From a checkpoint of a small transformer trained on Wikipedia: rotary positions.
MLP neurons of a small language model. Each row is named by its layer, matrix (gate and up: input weights; down: output weights) and neuron, and shows model dimensions 224-287. Each number is 128 + 32 x the weight over its row's rms, rounded and kept within 0 to 255. A neuron's up and down rows have the sign that makes its largest values positive.
After each neuron's rows, "fires after" lists the tokens most often just before its 100 highest values on Wikipedia text that the model never trained on. A number after a token or word is its count.

L10.gate163 [139 156 125 120 120 124 124 139 124 145 107 108 105  80 176  76 167 132 164 121 120 138 174  80 130 120 143 131 163  14 102 105 172 152 107 161  73 127 116 140 180 122 152 101 131  92 141 155 128 115 136 126  58 131 119 198 117 148 136 129 167 106 130  92]
L10.up163 [122 148 171 153  87 192  72 106 126 188  86 118 169 129 122 101 174 109 156  84 140 149 147 116 155 142 111 115 173  77  84 113 132 153  97 103 150 112 109 142 191 131 138  72 170 110 189 130 141 117 169 105 141 127  84 114 155 120 171 143 150 143 121 126]
L10.down163 [ 16 109 164 188 155 159 124  67  94 131 104  68 183 111  90  86 194 116 103 130 156 162 141  99 143 140  87 148 137 170 142 184  79 161 125 121 173 125 134 101  96  79 104 109 137 168 120 135 142 117 117 128 197 124 100 138 176  80 145  84  94 149 179 145]
fires after: "| " 28, "from " 8, "in " 8, "on " 4, "with " 4

L19.gate477 [126 119 102  84  76 103 188 170 179  89  98  95 143  99 147 103 113 193 115 139 149  86 186 125 127 103 132 125 136 133 154  59 115 109  73 125 122 108 114  83 140 146 128 171 145 162 121 119 137 162 139 114 146  84 139 148 148 134 121 155  79 169 147 177]
L19.up477 [121 109 134 127 109 174 120  99 115 124  80 168 139 145 116 156 209 116 149 134 185 163 104 116 144 188 144  98 190 138 104 100  95 131 114 120 123  81 136  83 157 136 152 104 107 156 153 156 158 165 138 110 173 127 136 126  93 182 169 170 161 149 157 112]
L19.down477 [142 157 153 137  97 149 120 168 131  81 109  90 104 146 169  84 123 101 161 148 132 126  80  98  74 119  96 103 158 170  75 143  92 118 202 133 186 107 129 134  97 121 150  73 169 140 137 153 181 141 136 131 166 144 128 173 144  72 139 137 138 117 164 168]
fires after: "| " 67, "\n" 6

L10.gate468 [132 124  95 165 170 150 150 118 132 147 131 116 111  86 135 130  72 114 101 104 164 156 146 116 163 118 163 137 152 147 195 152 148 128 142 148 166 126 132 166 118 134 106 168 100 133 138 152 121 167 136 125 134 121 148 121 118 120 100  99 159 136 115  94]
L10.up468 [104 141 121  99 125 117 163  95  86 119 122  73 109  89 120 133 147 136 163 152 156  76  70 133 148 125 161  87 128 112 122  97 167 122 144 107 128  84 140 132  74 136 169 108 114 120 154 113 133 100 142  46 188  90 120 137 103 149 105 146 137 179 111 145]
L10.down468 [ 70 181 148 169  91 101 148 161 128  97 154 124 134 172 126  71 142 124 181 117 109 136  94 167 133 115 119 112 122 169 121  91 118 131 158 175 140 111 152 112 100 196 126 133 113 116 122 140 117  83 117 104 149 162 109 118 117 125 137 120 119 187 135 126]
fires after: ", " 28, "United " 15, "in" 7

L13.gate690 [187 182 124  89  82  96 106 150 128 118 156 128 114 122 118 118 110 113  96 142 147 115 157 143 147 156 117 145 154 108 157 104 137 121 135 128 137 134 135  69 113 172 112 174 137 114 198 163  57 186 133 165  56 108 135 205 176 154 112 139 113 124  99 136]
L13.up690 [140 152  91 114 162 106 152 144 181 126  92 104 105 141  80 193  72 174 137 104 214  93 150 186  88 169  86 181 177 132 172  75 154  85 190 162 165 115 157 130  76 180 159 116  57  85 134 186 101 155  97 126  82  42 121 133 116 144 152 166 139  84 170 113]
L13.down690 [ 96  73 146  97 198 125  98 152 121 135 135 137 156 106  94 176 124 184 147  68 176 136 133 169  99  97 159  42 193 111 101 150 131 127 142 141 181 115 161 149 111 172 118  80  92 103 147 147 132 131 151 156 160 100 147 135 137 120  47 135 177 133 170 107]
fires after: "|" 47, "| " 26, "–" 12, "|---|---|---|---|" 4, "|---|---|---|---|---|" 4, "|---|---|---|---|---|---|" 4

L19.gate752 [161 108  79 127 114  95 133 127 130 107 151 112 153  94 155 128 163 159 100 148 125  79 180 126 201 141 164 163 122 111 163 159 124 161  65 194 112 135 104 154  89 122 138 102 183 139 175 128 169 171 162 172 143 129  48 113  89 124 164  83 143 121 127 152]
L19.up752 [163 128  99 110 199 126 112 153 175 107 189 139 160 146  98 124 120 131 145 158 161 112 144 142 149 150 179 133 163 122  97 134 106 109  53 147 119 120  80 141 114 122 143 150 155 171  83 119 169 114 162  97 170 104 105 126 124 183 156 156 139 152 137  96]
L19.down752 [ 76 137 121 127 112 151  65 141 165 212  93 128  97 198  93 153 132 107 191 108 149 170 128 111 141 123 133 106 128 117  85 106 112  94 174 118 124 153 148 110  81 108  78  62  65  75  79  76 175 104 148  99 131 147 130 188  85  90 154 177 135 114 102 116]
fires after: "| " 27, "(" 16, "Quar" 6, "; " 6

L7.gate744 [152 168 152  96 146 107 128 153 170 113 162 106 169 126 160 141 113 133 120  98 112 101 155 102 132 120  97 113 159 118 167  87 131 112  72 107  65 199 139 145 115 181 154 140 146 132 144 153 106 130 119 193 103 128 194 136 144 143  98  87  97 130 107  85]
L7.up744 [102 141 189 163 151 130 145 192 176 140 141  88 138 142 150 149 119  86 208 107 147  91 157  81 140  87  92  99 122 118 154 101 142  84 188 104 104 126 101 182 146 131 127 126 110 145 109 142  89 102 143 112 154 140 147 177 130  99 135 111 130  91 141 158]
L7.down744 [169 137 191 111 159 107  95 167 114  81 103 135  95 125 134  84 110 101 138 112 125 204  82 124 128  86 117 133 106 110  36 104 148 197  97 190 129 114 104 109 129 143  45 125 134 125 109  46 134 119 110 124 148 120 137 150 172 123 141  95  82  98 145 128]
fires after: "S" 26, "N" 9, "A" 8, "L" 5, "l" 5

L8.gate435 [173 153 128 134 100 156 177 147 122  88 137 110 153 106 121 142 154 175 135 132  48 126 144 161 105  66 168 165  67  93 162 109 172 144 165  85 115 143 113 116 105 131 154 128 130  63 144 171 132 102 151 121 119  77 152 147 143 137 101  80 126 153  93  97]
L8.up435 [197 120 116  77 136 203 187 135 158 167 126 150 164 116  94 126 142 145 104 167 107 139 157 152 165 151 191 125 125 114 188  97 143 173 176 135 142 108 134  56 165 182 147 122  95 106 138 146 157  23 100 100  87 110 160 123 112 118 138 152  76 152 118  66]
L8.down435 [116  94 104 165 151 136 122 120 149 134 127 114  89 124 137 139 172 162 140 130 131 158 112  92 107 120 103 155 111 146 107 104 164 188 125 151 112 125 128 103  83 161 117  73  96 130 135 137 141  92 104 105 115 127  95 170  57 112 130 169 180 133 126 111]
fires after: ". " 23, "s" 7, "K" 5, "P" 5, "the" 5, "). " 5

L8.gate1011 [167 109 102 137 155  97 132 184 122 144 156 153 104 123  93 179  80  75 146 113 162  88 134 108 164 166 134 187 133 119 125 155  96 134 133 104 147 140  90 105 124  50 142  83  88 124 134 191 106 160  82 110 107 122  82 128 132 119 120  73 162 148  93 112]
L8.up1011 [118 155  99 167  78 103 146 135 151 145 134 123 105 113 122 149 158 135 190 152 134 150 138 219 130 140 162 170 177  95 118 101 167 105 151 104 145 131 187 139  65 108 115 145 102 107 143 115 106 174 134 157 123 158 122 184 114 210 168  43  99 153 129 186]
L8.down1011 [ 90 151 162 149 148  82  89  78 108 122  98  92 141 163 122 143 116 105 174 129 177 121 172 100  91 121 180 113 136 139 131 181 119  95 114 136 148 128 120 144 150 115 157 143 135 140 139 159  78 110 124 156 181 117 106 106 113 136 150 133 125 161 133 122]
fires after: ", " 51, ". " 20, "was " 7, "\n\n" 6

L8.gate486 [145 125 142 172 179 136 114 144 109  94 153 148 105 181 148 160  98 122 206 131 108 126 112 150 133  79  47 115 139 112 153 125 108 167 134 110 126 153 140 149 177  95 166 162 109 121  98 166  70 164  95 170 100 120 103 133 142 140 136 127 123 153 185 126]
L8.up486 [132 162 130 153  77 133 152 132  48  91 170 149 145 109 144 100 157 103 142  96 111 150 154  44 185  24 114  96 128 157 159 137 136 125  98 124 136 119  98 130  93  92  98  69 121 140 129 125  68 157 150 153 173  90 132 128 143 148 110 136 148 140 149 145]
L8.down486 [145 132 104 145 203 166 144 111 148 105 146  94 119 106 167 104 127 167 166 151 123 110  97 112  96 121 113  55  99 104 133  85 131 148 108 134 126  81 111  69 149 153 109  60 131 125 143 103 124 173  72 190 142 119 193 109 123 111 143  75 122 149  84 170]
fires after: "S" 28, "United " 17, "C" 12, "A" 6, "San " 6

L7.gate884 [111 167 186 108  74 139 150 134  46  70  76 119  99 109 121  38 133 160  90 125 133 126 161 127 121  95 105  96 139 115 192  74 154 120  76 126 141 137 111  94 131 130 132  95 118  61 124 133  98 121 112 161  84 107 168  98 151  58  93 148 109 191 128 102]
L7.up884 [148 132 123 122  89 189 162 106 136 107  74 182 101 170 164 135 102 168 161 115 125 135 184  98 129 129 106 133 105 127 133 139 163 146 173 144  84 111 152 105 143 122 115 155 177 105 124 187 102 177 122 167  80 111 173  92 104  91 137 193 108 132  71 132]
L7.down884 [ 89 144  45 153 124 119 141 123 155  89 143 131 115 135 161 139 100 135 152 132 108 150  78 180  70 122  96  66 135 104 204  89 104 109 142 115 110 166 101 131 121 170 127 104 143 132 144 185 141 111 126 197 133 124 127 105 148 118 123 131 125 127  73 135]
fires after: "J" 33, "K" 20, "P" 14, "U" 11, "T" 4

L8.gate707 [142 118 147  67  86 127 137 167 132  83 131 120 113 120 124  99  97 169 103 104  95 173 169 128 140  81 123 154 126 113 151 134 167 188 135  94  80 150  91 146 137 130 115 135 108  98 134 123 162 104 132 119  91 118 129 119 158 176 147 136 144 104 135 166]
L8.up707 [145 110 135  90 150 120  93 181 193 138 163 153 125 144 175 110 118  91 129  79 134  57 119  50 149 110  93 193 137 185 214 118  96 129 129 144 116  94 133 133 126 108 114 141  87  91 132 111 113  87 154 122  64 153  32 112 127 114  93 159 139 133 114  77]
L8.down707 [164  99 179 152 110 147 124 129 132 101 120 158 173  88 140  88 222 103 141 146 175 146 168 126  96 147 113 102 116 136 163 125 183 132 122 175  82  54 139 127 132 140 140  95 131 100 147 154 133 144  99 131 127 106 149 183  79 121 143 114 177 125 154 170]
fires after: "| " 28, "0 " 9, "Dr" 5, "1 " 5, "dr" 4

L13.gate1175 [146 159  24 106 139 141 168  63 115 109 154  91 131 132  75 116 110  83  99 135  69 109  88  98 104 136 120 108 133 108 127 137 178 178 142  93 137 145 157 123  72 136 203 190 152 118 133 104 103 139 155 123 132 129 137 122 145 120 168 171 111 128 102 126]
L13.up1175 [134 136 169  72 129 123 106 138 140 118  90 127 142 107  81 108 108 165 131 133  42 188  98 159  87 137 168 125 117 151 101 101 174 147 118 113 118 146 152  93 108  59 160 106 124 154  51 131 148 135 105 110 172  79 121  93 100 110 101  78 143 161  86  91]
L13.down1175 [ 86 218  98 129 150 113 148 139  91 101 112 160 168 163 116  81 130 149 144  91 131 109  90 118  59 101  95  98 107  84 123 150 217 123 135 145 156  68 192  91 114 136 147 133 136 116  98  57 119 152 101 127 128 134 111 178 117 173 172 115 154 143  57 125]
fires after: ", " 43, "Man" 8

L8.gate429 [228 121 102 153 103 169 148 187 114 116 157  86 142 133 116 130 173 111 119 126 118 162 136 153 142 119  65 178 161 116 113 188 150 126  78  92 140 145 127 125 159  87 117 150 136 132 141 155 130 147  56 105 120 134 120 125  73 183 181  94 132 129 125 133]
L8.up429 [170 113 153  80 114 142 114 108 156 146 127  88 138 132 129 154 106 161 116 120 121 132  72  95  86 141  56 161 113 109  31 147 109 125 133 123 107 134 126  92  88 143 146 144 119 118  85 107 117 114 131 123 133  96 133 146 115 138 196 153 108 181 106 183]
L8.down429 [121 105 106 125 108 129 133 111 104 137  33 123  82  87 135  95 135  75 133 161 148 148 103 120 161 114 137 123 112 137 104 145  85 152 117 103 150  87 125 131 206 135 112 169 146 174  86 181 180 130 112 126 118 100 129 102 149 136 156 165  83 115  83 216]
fires after: "G" 35, "L" 24, "c" 6

L13.gate141 [159 127  99  72  70 169 145 101  99 149  95 216 120  50 151 145 156  92 174 113  93 140 134 103 143 131 134 166 118 103 109 104 212  75 103 102 119  86 131 128  83 143 144 128 176 122 114 186 146 145 161 140  75 160 130 125 154 141 111  55  87  62 126 112]
L13.up141 [122 126  83 129 118 191 123 148 129 158 116 118 132 126 133 125 169 119 130 142  89 132 135  54 188 124 140 181 130 125 121 108 153 161  59 113 118 106  96  43  93 116 175 157 121 160 114 144 128 148 131 119 149  88 154 128 156 163 206 107 124  99 133 151]
L13.down141 [140  91 118  76  97 111 130 103 157 131 111  84 195  98 157 134 183 148 126 160 174 118 108 101 136 206 160  61 188 182 114 139 167 121 127 111 188 157 159 172 194 152 153 139  93 160 109 116 150 107 167 104 147 101 130  93 104 130  98 135 162 130  83 165]
fires after: "| " 24, "–" 10, "K" 10, "gl" 5, "L" 5, "R" 5

L13.gate993 [169 129 108 159 141 129 140 108 150 147 168 141 121 101 133  91 106  98 161  56  96  64 137  97 117 111 150 165 141 117 111 106 106 170 130 150 118 119 104 111  84 105 169 165  90 100 135 124 118  97  88 114 104  94 146 178 112 149 158 147 196 112 143 102]
L13.up993 [ 99 158 133 136  91 143 119 146  98 120 101 107  84  92 147 131 113  97 135 111 110 127 140 123 184 118 159 147  78 111  92 136 124 107 185 161 137 120 179 118 167 127  95 220  88 213  87  84 129 140 166  94 130 150 121 109 165 221 238  35  92 104  47 163]
L13.down993 [145 152 105 165 123 162 176 100 146  57 104 142 163  90 165  84 134 144 130 113 142 127 137 160 143 103 113  73 179 119 134 147 133 100 155 156 140 124 184 120 133 138 120 112 121 166 143  69 137  81 150 123 145 141 144 174 137 144 151  86 190 118 119 127]
fires after: ", " 46, ". " 15, "; " 4